Weights of a small GPT-style language model, trained from scratch on English Wikipedia.
Size: 10 layers, width 256, 4 heads of 64, 10.1M parameters.
Architecture: LayerNorm before each block, learned positions, biases, tied embeddings.
Training: a variant of Muon for these matrices, 372M tokens.
MLP neurons of a small language model. Each row is named by its layer, matrix (up: input weights) and neuron, and shows model dimensions 0-255. Each number is 500 + 25 x the weight over its row's rms, rounded and kept within 0 to 999. Numbers have three digits each.
After each neuron's rows, "fires on" lists the tokens most often at its 100 highest values on Wikipedia text that the model never trained on.

L7.up1002:522531480489526492481544531488477484509490506488485505474546494508472492497501479484490480516486504514504528469493575483505534526499501504537495516516539477483444468484494518475516489460509477475451497532511491570505506501481520509487517451510521449510510480523501509508496493473488549489444508519526495502507510494475486489515483468477532462515533513507472462469548498508504517497549565511515534521527492547523500481535519475489491448460485445501493490504478490509497495494565512494520533508485504524530496487550536540488447526527508503490485508466467466475499500497514506479525477456470492503465525508469505548481478527470487518482527493515455444495512471513476500485459513486467521512482507484470487540515554509512457514470561506492517494502503533507507480487474512
fires on: "'", "8", "3", "4", "5", " "

L5.up594:522491500478486452481508492511494499510572511473496524485541536516462520516500500469481475534514544497489473502500498498495563464505449498484498509502516533502502506499477488419494513465528483528514496485470462517506511504465517475489525465476512441526553509518562489484501498511495503500535470452507513470514498520452464486508469485447496471509527493454466473481499527509525492486504521489493534505499581498492530494540495524489488465542455504493504513500486503495483498532547489545527470496507478496499518478485483524505522504518463482526471470461524491526463538475546501522501538523484553516512524542480485506514493538470529461480485493510487504510486486514514494518480499478490490500523504484504431492495507515507490539536465484557492494515512488522501530496456511
fires on: "4", ".", ",", "ed", " or", "'"

L7.up934:525524521453571506472504490527511470485481483516519507455504526488496475521498534488506509520464439491491440527519517509473542495484503479510518483485477485486492536513453481514495467505527566488482519533509519507546499489544471517479488522513531454560508481528508473506458507513517491519498498526490535552496499478524490498492497517470532502496455473453496522503483468522449571507475533486504480462471504485496496450483534513500479517540510501520479465522463513526491493536557492476512465513493527495465496483506514502540453512515492512486478481526471516463501484499500470487474558532509487489527494427539508499566502481489494490497497489491474506524492503480496480535507491506501515513525513505477480499511486471514478485513527543495529517498533493489455503472466532
fires on: ",", ":", " and", " who", " |"

L5.up89:510492533478529517519527487503512493560518463496510461508500492503516450538510549514536517515527564479523495473489485529478514504497509506538501530516473487497494514506522497525504518518473553505477495461492473505474468493520534528474432511512465516534475519516471528492516443526468496527471527504480518500514448505480507453481477494478525501506480521503508477560485532497502505447482522541496492452521545474481479485507475461495492482503475476469499440493495538501498479506501497492494526454481510477450551536478538527497489497510471508500514558522490457487446502497526480492492469483504539526520493508456510518485498488536496512493474485493516505495530500543450531501497505513529474514494505511470506455484471494451517458516508491526512515514507565519527479492459497
fires on: "s", "t", "ment", "n", "g", "d"

L4.up952:511478476466509539494506458499508500512455454469502468531519521478529457532483506520465497517478468444539510524480481504507508479520517504510516480477495509510487501471496477507470487494452518510496536489507528495498508491526545540498536513476507511524461477532510454474472463501551513531498488516498503529465483496469535534492500531504463528448553525555523507442459477525459540556524503508489510441504466505504521487468518511508532506538517453483474542506508455506461502482484501532486478496488512486494532558498515507504493475521498493504484525508520489463489500469490536512484480519517486493483492547519493470528507496456518474492489546472512506511526541495517529456497459492483483452505507492526500527523485514533516525497451508516489528466494529481563507511503483
fires on: " the", " a", "e", "up", "stream", "er"

L7.up360:447516466489491539525483551503494514457461460511530500492507519458495505466485502510530536524552550483493528451518449530478499553496471500522507548491480501487524531497528490527517498500474487471527462504499485500492497508508518472509480504496494548534544480493520546496491542497499477455483507514471474480488506469535479522488477499450445501530525504538447485468509521462502462491552529481489520492498482467433514550484503488512495504458548479504496492501532483484499512468471490505479504554502505509470498502496519455502480445504497515514504513499505493485456457517490550485490522478503503484492551449520540512511529503505489474520545520511493518494489495503527462489519547492473542513493514517505489465502496466520528507500468497483538504471494470511493516509540489
fires on: " became", "s", " made", "ing", " making"

L7.up379:505467496518519531506490514474488480516518494535484490505549507491471460510480522477435504494506483504417554500514488503519478498495497487506487547551525513494489537490534525495476506518478507493464472475497507495532497504475498501480495539549488518494438520511504525496550497508502464494505511501501513472529489484491516506493513479469468498490511441506481544496517523547474517496491460495518558484536484498512465508473494518556489538502488434487482512463507494500568483493547506515501525518519472449537464468514520456499497522474530493550475497477489550507505489490471450513507492492505459536452556475524514517498486484465532482505507494537502516515504504471489488530460497494503463504497512525462511513496532515508522518510511480478466510487555512493451494466477496
fires on: " in", " In"

L4.up798:539557543485513520493492470528515527524512500487493522519518487492534539447527491476496505480544532528462514436530495489474499516466463495469478504499493506495529538462503516503474489496467506477514470506484506460519499483554508541433481510508500506515479474474515489486468505489531552492531490482520461485492522492434505514517499510485526487480547458478515497512495526482528559496508474470519516464446456530525538486528482492503482530493514503486500478487486523489486468552480494489492518504490534515480480517523485500492527486536498512466506509499516526512485463478501476487478522526462478467502447488492490518512508505464516476592492503532491506560512504472492497519508476499495456460482515478505537513517529493538502531518510444502521506526464464502486523513530489
fires on: " ", "-"

L5.up268:539478440486503528569497517504482484507455505509555498459466515468474491524483526531540488511478479529516500520516488505521520491463497489508446512462479490466501468494525490504542494534511498464507454495483482536526485467509459532426488509499482499520510493481486538521536517471494541506497477522523501476531484461501491485474508467498477488476502464505498517512489473500517529510491536514464509489537510530534485520528488538473524476505506462510547488527495513440471451513504485490510490506527519481465556541505540475519477492490475498514535535501529486537471525484517505500503492470582513495494482500511476480505496472501489545520448502479482521501516519556508506484460493467481486506512523513516481499478484508473526529514481484501512490545470519503460493543492451
fires on: "s", "n", "R", "f", "ber", "ri"

L4.up956:526527472453509558544505500500482457469474475499495529496552529465511521492539472531453470485507487501472481525468473496479498504475470462513521556528507494487512506545532505440506515529475500457514479518508507469478456471506512498523516533490502458513500496488510484499497513524501509467497520515540525494517513505529530544456522518535502487561478492512512502457508517479517480510452479529479524509507490532512472503506521478512468497532529468454512493512486476510526520465513503556493486469526475508466528527462513466490450482482518527482466494464554502530538488486484519492529524525515509490547483491534503451527485459505490502530499471483501496484496515492517462462449505478536500498513448457493506500495457489506507497485476547509486515533466469502520486489488535
fires on: "\n", " by"

L4.up471:500503497449507496521551465491455496530479474531499516509481527556483508528529495476470570520492550495471512534525513482524469434479491488520504525470455512512502460486495520488479494527522513496503480512494458513517475494517519529502472481536452512497509539518501474535491530502484528506500508497469508512510463450475499564527501492491502541481524461495490485536490489481504500479459502513511485481506510482519547489476501504482463502485438505469499523529533502488520505499473512517446484536463495483509449521504487496497484487465477485506528494503481534461541473504523520498486493483464462481515491530470470480535523511517544550527492514530490437481501518488445539489487532501482502478510559472469505513514537536442503505512477508532527504510521535504481493495495494
fires on: "s", "---|---|---|---|", " hold", "|---|---|", "th", "ties"

L4.up504:503528507484514487508541478530492472469528485489471509520505516493577548504473486494485509497487475535487485495538459537454458522503490478468512505459532498472522492502496486489504471532484475489506517516473483526483508548491544489464467437520529511507517509537516505448518522481529479530502486505523509505504538475492467511493480494524507499501466498540479544530497542527482476521461530495519477486453497473478522574491465493487492495542441492518487479519491514530510503513518494481481518522529475497522497555552506543504519470468469488489522449497505464456530526491507568480478524459468481497491521479526477548488496494508485520480505467502498496476449545492504515531507482528488523528505501429510474464509511495505507506502516519507523494472485469487486481517486508
fires on: " the", "ed", "ation", "ated", "ate", " "

L5.up296:491491501481501519512512510469530469516525496502495486531457500485484515480518486519507521462460504486525502513493529460500509468503496484504506464477489514479532516512548463502493525526496521485479478462470452545500494477502503550473494548499505517526510484533500523507521489514472470506465482519520495480487480482506510497464489487531509519525493501514492495489504505566558428497512501463497510505520523520521505486532537509475508480521517486427495476531492520494542470504469509515501498473481567492523550458524522489487527459478489498543481471519520518470451490494510525488505517534508497509501504440493508456505557490527510474475502481430485529499478543507487505502460525495534461520521550468493530460539537524464471459498482519475495540521508528531508494490451496
fires on: "s", "d", "ry"

L4.up166:481518510523475493504524532500560456503490492489491504468537498495487501498504538496517494526482471536508530469496471530455473493503505501507487502525454505481443505521488500521499481528495479515468466489484515568512470538479509491495471503525503531534511494501497537454468478551506486511467499519525481479476526543437533507500513499496483471492492505505514511514521450479483503473543533505507506528467508510550492483551545487492501461501487539529496480509450483494469527520507526519479470433476492490465509506520473516502488497508485473477554495486507483497504519491501540484449460505518517533514508560524517480529509501518480482499529499509493472473490487504508463504529481541512516522551506521489458480504512523486517537468451478453556470508492472515451546530515464
fires on: "-", "/"

L5.up471:512501520487511521477504478516484485514536512476515534486498510454496462498504496467535506492476489473497515511512518459475518522501526525477508512498497461490506501476559544459448546542490506500505501525472471434524484482512511470513501510499500464494486538477460499489509509541518546493447552480509524554525512451526499467519490505479427480516544493470512501511538507465496504512481501532479492470499495495502484506503543513515473484482476452508483496470502483458490487490466551524494482528521525486541535497516540500532480512534488497524504471471472499519487485472532526475502474490457492467521523544504483519513468505503513524479508514524494543532521488444489491483500463464533434534505542503514498552493542517459513502517471481537491504518480543496507488483526478
fires on: " |", ",", ".", ":"

L4.up253:505479482477492479566462541495528482508471458503468494523507516465511486535482492485500474499519458488515447465507513512504538521519505516525498478494493505516540503519476461452487549500501463479481491532519502517463496510518527500525505510470497534547465532509448538461508523478509532524496495466475490470568462504536497464517507502472488469522516478517477527543522536490524512500518486477468533482467525482477527507465496505498526490475471498523514496523536493554474536504515523512545508517500497458477480492519525513499490506544505513472531481494508459469493493522549505496525545468504505515479510470529489531506504449537518494498500518466458473443497493460482475541487484520493505493473494554517477499519473486547460489478483460480510525510507503522444506486535523
fires on: "ing", "s", "ed", " give", " help"

L7.up384:533489496501495475478510476537496482475510480529521517495493516489494464469498506490519528434475512506541527451479478508465476532476519507496526511491518494489486478488520488503535533509549526527475496487491483496501498499531457504480478502558525470465516525481482506499528445474509509521500519523518529498514518497562472507514478479465438475490470497502513514538479488497507449448519509507531481493491498471494503517480471527491490483442483523478485470500516436481451530536503523522522522501558483455496559500498485480483528520514477502479534524498526464503497529480556550512516538487505535558482452471501526466507472510488512529542496498484535499512481492510482518495509452519501483503519522471456470468552531511467556517502509489526503520508504509501479499511481528
fires on: "n", ".", " of", "-", "eti", "d"

L5.up30:485515505513479514476449467468516498458502492479472483546477473500497530537526502526468463503554526508489532473500506509503486520466467513466502461561489495485486531536505509456545532479496524538498523520449520506496487508492485485490494472502524516534465561491515537506469480473483505490532503496499501491514464523514499505494481506459568514546534531503556538438486506522507465530511507503472486478473507475501481467486506491554518518485495471495474497510513517506508502443529482488516493469486521501493477511530549486506488487543492459524458507493494475507476475509467513503479501504504483560470534519513499463489467499495492502517476540505494518548521514490474518491516508454524527482502477512489477525525513535467541544478520528477528456457525499452522465482485509
fires on: "2", "wa", "0", "1", "9", "5"

L4.up23:509472498481520484516484473473489487484491503474557437497511516473532478509477478521526492482528487555493482511509487494497496498500508477497489498513527511498511509513467500523451508514472523484518526502483470489504525540531530563469493517517455506517475490524532497516487469468498526512507499491521492512455511499475517510515476522499483510447512483517505502460512485529486493486513479506490528517495506486494509444524509474493491441539552504505485513519503485514536494504514531477550513519471486582516496517499493481535499523467524519476477515505544520493466474491415551505478522537471500514547503456508510512512495466434485502517522515487492425497523495509496514471497480475490461516515456496542470521503432524509514482500507508522575503493500519519490502532489448
fires on: " of", "-", "f", "e", " his", " the"

L4.up15:510489508456544514479493524506494466485459504577483503494472473497529538477522540511453528478520522475481521498513478465505481493474487491454506472482512552498508543467494513506489509503497499438538491485510520526529425526496514490480512520479489514456530508516498553495516492477522556520526502444494504515508519525476477500470493467495506507511504463512504482526508494497509514507525504488494543510465497455448514494533506502495520509495494531500554533500504498532496505493539499473491532531512520485496532467473504415488520447502459534486492496513492513509500526537467528509450480523493511499454422493496478534518499518539479469506475512511437520486539535514526499499449460506513494502525495495508477526505501501487486509503469524487535517499503460489495518507484502
fires on: "\n", " of", " ", " career", "==", " term"

L5.up376:493506431532534523540505518492520450476518514509500503511478504478469496471498537524461541522528467500481519436446495514496485477504499484483477470497507532512523511494495515470479495480519515478500495483451522503516504495505508492474501541497507454492493497551495489468501504511492505454520520488549487523527495492520498516489484540509536493517537496448507534443468451485510516461463451519461566536472518526492572484535498504499504499510509496504519505479501501566503508492523499534503455492511498502524523517470506469488447510541515504464454512506485467436548460503491504491535521492507491518523482499548486511488506471467487488525490518526517501472483521512482479468502524498531518486503476507576486465518468489521471520500476523506518481541499503524496486527511485
fires on: " (", " by", " where"

L4.up259:531494467491487489467493483502470508490509492504513479502509552491473537499497518533518513478507509509467458510488530446528454503499457459486462498495448500478486501499498496473512522462492467506489487563497530499524504502533475468507521494503498496480489456456540522518506561505501514464470550478521509524531493492440435501475477498485516462476526510509460553457485565523502477514494481497539503525521506468507502480453518489501546486506499495479475488494525526499508509495486527519527481515506509486482556495475504512514523446499494525478503534458501513543486473505474508483547489480537454501517481511474513485539505539509491458505529506548551506486484500483450504484508495463524487513462502500516497538539463517495512516509477535549503456493514503501492492554518486
fires on: " |", " area", " Party", "va", " state", " city"

L4.up935:530516497500479562494509517491512466493554488553481436498485508490461512459481519489476493533500533475487477490471481527513504506472498459489511525533496532533494532514488523473523568521482510510481503492481474505479462471541506529500490497466504522528509475508531500486479468520490477507489487473523501494512527501499504487505495484490545470504502510487534491462484498517465545470505512455464525444472469464483496475501516498486496524529477455528483511558492531443510539440513479472474511476513480490526501520452523498495509472523527511549512505519462483503516526478455477494475505456518490473498542560541511486479487494482505543504465521499479503504478514520520453510497485543530526501460489521504476506511474511519489500504498542487548548519516469523484550526521521
fires on: ",", " of", ".", " and", " in"

L5.up648:498501498482497487470486470492508448502500497497476492525518492495483484517549525493466492516493561497551520504514545529504479489489499518501528470516463513478470479513498520464521495503542507504480476534492521516435526525462457499486449491509512506505466543466482516511494497505532538500475495508505508497497472505538506508450482511518512496517484500462514508517519542486523459501479499508524459508524436468496491491508494562519465511531514481490514528493462505543491508492502510485510517485483447534526518484525525527476486499504527458518521491528524542489513524533465470466527529510507492486499531535511475481511522472511566472520489495544497490518506468490488470478435552482490512449506495488526524502533481515462528506499556540504486461466510504458483455529469445
fires on: "1", "0", " ", "2", "9", "5"

L7.up419:496516481485481455534519544503524515498472539466488518505491523498520465456533515500533488468480501503489548497542517489488500503468516507507528459517455516516509487536477504486479503506481452527502503501517497576489495518527490445493427519517524525525482467498455520500509520515470448554487496504497513503476502475495538500507509529509504498541515487484491557521518478455542475491550547485530529482499512513528560520510540483489506472469484475522492497517483489491458506513484509540481482482515479572475532468489525508480514513519493484466536484495530483493477510514515478495465490496457509536485491541517492457523508515488517471512458490457464476510481533522544507496505506529501505478506477458509520484533501462514504508487483469465488470509467453497477536473532505
fires on: "-", " I", " Ha", " Sa", " Shi"

L4.up872:513488506496471530573511472479456492488457501497509496524510552526485509521497554503543465552514518519533496502465501488460468509468490467478477497514473464525513480499503497541517503528513478501462504475497515493512471492475520511469498515531520516522518485576512502527483488525479499500466495484524514441514454472491489514475487507491559495499509486491508529487524508530528485476493475506463521512484465441495476449478477474478456479502481507496466502523551527526527448489509498546518512512491502477495487520442499456543490492503525512519462544527445499529485477472438516501517458556522515496495532493527520502522521488523497493471457510511511503502456507503507510532458495478499484489556496498522518512516498492508518481492450499483519519519495521506503479467534518
fires on: "ly", "s", " due", "\"", " appearances", " later"

L4.up216:493509553506489499478510505517528517514557495443497490506516519518488462444507523509480505493541533493520482475470459497476497521474478498487518494469490473500456524434517504499482499477489476508431477516498516519505462521505498530472513511483505544451507551476503454530489498509512498525442484524543516516510510497525511499484506499497504506518571494532507461461501495517478522480504503497477521509511489527493583505490518476507482505513467467481493532513494554554526474450514477527488472496515500476509491485480539485494522486514499520457538506486500532529524517474475491523472521556483527514507497496488503487508488494494499456511503502503459493478484513499502472507551476478524453538497545548493519555531524492507513443468490473465490477550503488472476494520494491
fires on: " a", "-", "ce", "o"

L7.up524:522497477495453459531526499487491493469505483501511481542489526500475505516504509529518542496531496476505511523543501519481483530476492520522457523507465496534511486526533515505524481487501492474516528493471499486502509452492494487503549544480477502499487496494466476533524504492485460512499486506527493491506479478476433477545477522525531517543524535498481507495522527494502496494484522502500508488465495476512464435522514496484474492491517517489488491494520499461544511442520483541514489539507497491482492467508477457503462542451448496510451525503490485507535481496530543464529477519558518497451502456518507506479560477527517536498507519573486469465479517534508485479445548485503522491484473523453511449530503504517514483507530497515525479512490532523554486536505490
fires on: " was", " is", ")", " —", "ly", "s"

L7.up593:500535523509498521497480519518526514511520492499541535445493530464522497514526530520500513461477440503493501510465483507501480494481529485476468497475461481493508504515473494508508492540495505503513481500495482525511491528506542469516505468550513497519526494555467496533468467495473505529480541504513506537499556515502541489549458467507493495511495505544472510458482515497484495476490481478536547550466523477492485496541504528491475476496448463523514519500530501493510506536507504468506461463479517470483496503503494495495523464484483534481547493457488545492477502464499487501456512514495573500454473533510504502535485519530494530518475464506425504561514473475500512487547491493499485470477487516469475525529463495483504495504475465533510507499488471506498522556456535
fires on: "-", " p", " his", "f", "'"

L4.up374:492511507453488543555483537422481467513516524501473523515488481507522549519506545485460558510530489535444516513517516494523472504509548504476505494517494481524529513484481472495490529482480515470503480490489477535491457485475513557495458523496529460531508462538490487512539501495490505494516495455453475464511493442485482499478496492501551505503515509481540514465561496523457519496478513486523538506501493497521514522470462542528484513519475523515470487527500485494485504496528496474517476524455477466532448485494520476441505541507514509476524473497500493464529462524508528512501491515511523467505499508495508508577540524506500494502512466496501482527488505519498494479478527523480485442542516478468476485541504504492487515528493494466509478489530488474495479499494489
fires on: "s", " votes", "ers", "ties", ":"

L4.up75:522481508481543532515512476517520512490523496533532481480510513493514514465546497485465499500476538516497514495476434504523489535471532480514496525496507496526506480474550466451479514449452534560512460496461492486488505505512525502494472519495506498440542557514477485496466496517487495500532495462489509512522459499492515473510497481494472497543528525481513479525509494517514491473486498498473552522521505532480527525483518512512542536482520529468479474507516493475486505468532484568503522530488445538511467507476528476497481469530505469479482528515438508494509486532528480506507487463512498472500452468502500504511498471509528525473477518501493501527498521524493479456496514490473462514469497454491543524536454529529496521486502522494477505488490468523501561551532463
fires on: " ", " a", " every", " all"

L5.up784:510442485487476518569496511519514527487552489450496525497498521481499492523484541545499465493481473477494493521465491499493504481492483485502466519482516533496516518513531481470524526509467511482480494510471494566431515512491499478517506485520511515481477502498494546482516512532490479501507470527493483491449514498467488454474465490477525497542487493526502507512528478538500536480481516517459509451552541489503540489507468559535499494522471501460483475520496498481482489461497493494507483474495480540487540489530557542512512496488512492505532489524544517491551507493535556487479486489500507500492479519488527520452503476550494460493458445488506488476461514533503572481491471501487538476511536513536492490476480492520487496525518479522501464459494485502488516509469469
fires on: " |", ",", "n", "s", "o", "x"

L5.up23:519502529506496520555501536476483461482560511479502452494512463486502530503522529503469483493502528517499519544494467506508542477493465466453493531481495528451523495507491445462493503487519490483491476503505495465472510462514488494441494527492493526561555474507505500519518571491527487494537494516507523472541491475477493504510497476497494490515501527480490498508511481521508508484491452510517513445520523489489499496456529484466496524517527502479535473517515520484557494519526499497505520498501458502508511506522469471523506453467495472520485435469480494456498499471519476538452462472488536514484488478457516495471523479491519527525487521520506526528510507506481515488465475476480503476482484481528468573528520458523518527537485505507537482542517530541519512486538503
fires on: "en", "'", ",", "ar", "us"

L5.up822:518498509510511542474515488505512496505448505508493481478525481480496480523523482519538500528498574520497500481512503532502522476489480509549504462506497477498473482476497473503545522485549513510480496533474515493499539515480545491519477481464492516482516487496518515454461500479500526519531507485485507474520493547502497492487504522459483510520499499546475480520527501479476489500560511491469545529449485493518509443482500467532546526468480471526493505535509487522506484509493529482483484536505507499538478507522484505506491524501496494513503453466472482496446462521516489466498522453532499464451514495519523539510498455478513471513498546527495497452543520483500446486513513506455493443486428521483525491544470517463532483483490552470515490473546490519470488507541519
fires on: "ing", " making", " ex"

L5.up297:513479501510494493462504514475455442536495449510515511447505535496496505490522538527509508497478519490516481543487474472468485477527523470512493529528432439514516516529503485480503464503541485503490483479520537498495474491482517513489503528505520516502504491481560499520509492482487497485485483531528515467500503460508489497548481495487497470469476481468520508465523527500553526471495503531510511453488466551459482496492490488523499509515487472488517498484483530453481531514469481562483503502501464493488481530514526468559510504491499517530507476476472506487489543503542516534461416527464477500480522522550531516526495498492526516506505545502470492497480499495473540492509499529508479503474527531474534531535496503470525542534472508497537543505506482431505514498488479
fires on: "th", "rd"

L4.up598:497520518495489481463483449513516462486538518487546537517502469487478499525495511470509486528521491506514510491532517521478487474527480515465513502539526439476545494493509519464491504524504509504499450535491500499489527495494491513450509465474505483521507507472470495548482515527563499483467496525533505503512470508469474487524512540482471494518509487466515533516546538478414493490500527496481482521487489483419480496496546510493503486489491515513448479491493498488503473477509492487531576540485561556535498481436528492518476488510476496523494511489468458494507493513552506531500484474523505445485489505481514508504500495507495495497493477470529522491513502478508485465497513513489474521540511486542540515546526505492473519471491532494521507513464533515450542506501492
fires on: " |", ".", " December"

L7.up916:517494498511522526466522528512491511476446470538531500517470460490475501531537479501514552484487488504539508476484492494520481476504511514502500513480472483502508506522536544499507528455551494516482488494554493434507528478491501513506504500461504511499489526527521479468501519499483470522536473452516462504530523460491475557478467448471431476484500527462507482513494539489497498491489540517465470486489512473470490505540483472477470458482469476509525500497549494477497481499565513527525484514505479495502509504502503488518553488535465479505512488472526489507489526509492507516442449526473507522488513486534509455514498509506486561531500494478485504497501496519512534477485470489420527493494518496530524511483555485475522505548470492520502537466509543498493514515475517
fires on: " the", " ", "0", "th"

L4.up711:536509489446480499481501503477448482476510502497493471507482527522465490507476470484541492528481495465534514459527483522463462528493498510509509499492460524521463509534518487472484484511494519532498472482481482458452520498503492493505508520509500500531458523484543501482489483462529536531520537512484480496467480482497520509512471521485514486471526501517496510513511470509491469515507509504499509474485467495475511491540519532502473485524547496507497539494476488517487504501491530512510484551453475498492486533532524444512498503560506484527533525549493516499464534508508495504519558501543489542542525527514505521512544487485476506461525486535487415538516489541445542464499523448552506471484499428507476465479507506469469530497470466537484534491504506511491503505508489
fires on: " all", ";", "=", " a", " any", " the"

L7.up745:480497494498557524494535525529529496470491527482517476477512548479498470490501526485497531485429483469500501550478451519473462480480510510469499539475514536514488515485480461461498514529501533475511499515486553493491457499523511507472543516517528498539471496501517537488519515512500547485493519463455506507500506509533540476511504455482497492565442463493512551470470484500501545516530517499506513447481504474474498500508523493499503471472505490496506483514539513451474515516523492481477465507512492487525497477497516484517499515494485488492469436540502510500544471514483472501500525543522478505483503511476467480453518446467530519501509508482499496480527497480516478533481519501547533510564448470511475488524501469506526503487499510507465516530503509546510512561513515
fires on: ",", " |", " from", " the", "0", "),"

L5.up430:553554525514543503481525504477480506503469528507499488509492532505493522445504534494520484486494526522506548480506497504509513475544520530475505485516508459488472523491461488453524505506493496526500500494475515443531506471532493488496502507468476518455475495544495505498484504488507503554513521524470515479448511510477479489515450575461495494477497502532518562483526517511505554486467471493538475484511455503494460552504540518488455483501528496451483478538491532464496490482474519550513514546492485532484502498495519502490515508471544487514483515491531491534488474490514447487495524521466504522462488515518457490539497451470516524500460460502501488504473431479487481504500520508465486490490501476464513539504497504495503495496473478456532537510520522485494522505534511
fires on: "-", "don", "to"

L7.up982:501547497495490499556536458534482501517457500488469465505494512503497463490493519462502481492527491526501567507484540536469528552487490518511484555479511491464479467481503519495497516531551450477528496461547476526522515525521543500530493574512509500485493425516484496479499477489504524453516537459507498470493509488510490466457480481474515478494489518490523509464473495484533464494467500487496499463480470492474515493500522532486495510477547508462520492509476463525508535478475487476531494492505490532518517506502484495511444448490517451458480497453556492491524488540505515479527473534521501526483470498542512558486525505527524508504510450513495462481468525496495508495504493517498481475514498522488480511506475513510500471507533495486516493529505526490551477534506511
fires on: " is", " are", " was", " were", " from", "ly"

L4.up644:521481491467523500490499505475503477490506457503478490517510526512540525498558496457520457502488472512465499494510509510502493478485466532513519518526513453552483467531490525463516520519519532468472505480511532495500482526496535507527489505462458494517467535468493482469526447494531520540489538497491489485527509492496504475466534497471490520482469482494505513493487494517492510468483491479449506450489473462513525502459549533490491488486497461475495530516540481484484533489492511512457527470520497470489485481477527503501493525551527479569512472510511517518477521451436496517483489515487515494521528532484505532556455511469548498525497497509501501520501490495500480535471489533500506498544489507522463512543536493524496511542499544546479516447552523498444533472502522
fires on: " in", " In", ":", "."

L7.up414:509475489473537526448495546482502474442512514476492504486527478487473499490492501494494456532524515476517519465502501461469466488536506500511531457529487478519511540523504466531548471489530512485503500574514524483501498512526517518497505499489477553508512509495481479507473461497521490513532521473523530520509508520513507517451494491489473508463490535513507530515468512500533497493511507481493562447452492500525472481480481468511518464487493492550545492484482478456528526487470511528448481499478475473521466483489465468518510486547501541498482518502508524532495512464499483526495483478456504491511554473491468507484471499521485490492453545514488544521472519498496539492453519529510473467556491559516510524513540455507523489511494493516518509491536505491535499516526455
fires on: ".", " \"", " in", "'"

L5.up205:477514483496504451512494473533479492487494492466476518476503508499503544516493495463496503462468505462506463518512501483492463520516488501496513485516485499473583478486478516487490513486480523484514489480514480520518522550509556479464482462489504479513532552505486499517503531466501515501517523485492516476500493474497531499517484474545441508537525489496523494491533501514519488519459488461473465544487466501489508506528526482495477514536489508517539476488490536513530471551526491471493497494519456509482525515522559512494530480515479499456535528519445460488505501471490497570483527453522514512524495510547483495518485492526474562451467499555451495503484526494489502486497490510479494496434518508503505507500508442477521502471504460508547532510516522481482514565524496
fires on: " ", " the", " Football", " and", "ph", "0"

L4.up788:516445526531488489504496515511484471504497449491477500457501484497523539547565496477516500455516555478501509503498497559512556458530501511518500532509486536457510472479542505462474473493503484502459509435500498488520522501492478544505503468481560486524490499548492511503522492487486497502518484550479504535495514486542529471491451455476471544481498492472533514488508521506526494491474502520532477487484489459509508508511472514530508482507459482492492514492464475514564483497466485527465483500546502491471492493542533517477491470505511492511524486478484459487509490517532514511466526490489533509436488512470467490473506468492504518511513511501499517515530478493509510467513523496514509501488503489550503454498532474456528526452508474570526517483484542508511510476478469
fires on: "n", "j", ",", "th", "i", "t"

L5.up806:553492466507477503471495504492487518474465539524475503495482482445460505492527509512535481486559496492499537485510510525533521487512489512474514481499487494500496552508514516493502525496504443472555504505546465492489501494572499510512488524531483513489515482466472475499492520469553524522448493432591480482472502498417491513514478488512497473501498494525501481449511501476476465525487482483488485506491445495470486493463485498517474509513481481507520525484502510505500495508502516517503512460476484477521444489506511486506487512459499531513515527507505519532504474547542472477544516524457503526508490510494545495507519524489563498530478500506467529524532520516469470545486483514512456502512531473504481568497471502536517506490522497510532525484493467494505503512514487
fires on: " ", " con", "-", "9"

L7.up156:512515527510522461509509487516478498498510466482493509517522510478500510519560480499515539488510527520514513455506484466489481499515490512514532500502498486512512425511463496479472526507473532479477518517472450500527465491467479514467505515435502453511480466519514455523538495524503505465475540527543510546483516523504507513520481498464484479523487513498501513530517483493515503511498514507537526443496485504475461513473583443509485495508468505527515543504517527494542455520485480475483476514459493501467506506504484490534468523477519517468513475488530545480505487452503514497494512514521514506497559502508496527531524551505493501524529454504520469512513487500460501515486549486474465474487483492479512527496517511498490536492498540453533540478481568458481517474477455
fires on: "s", "th", "rd", "st", "de"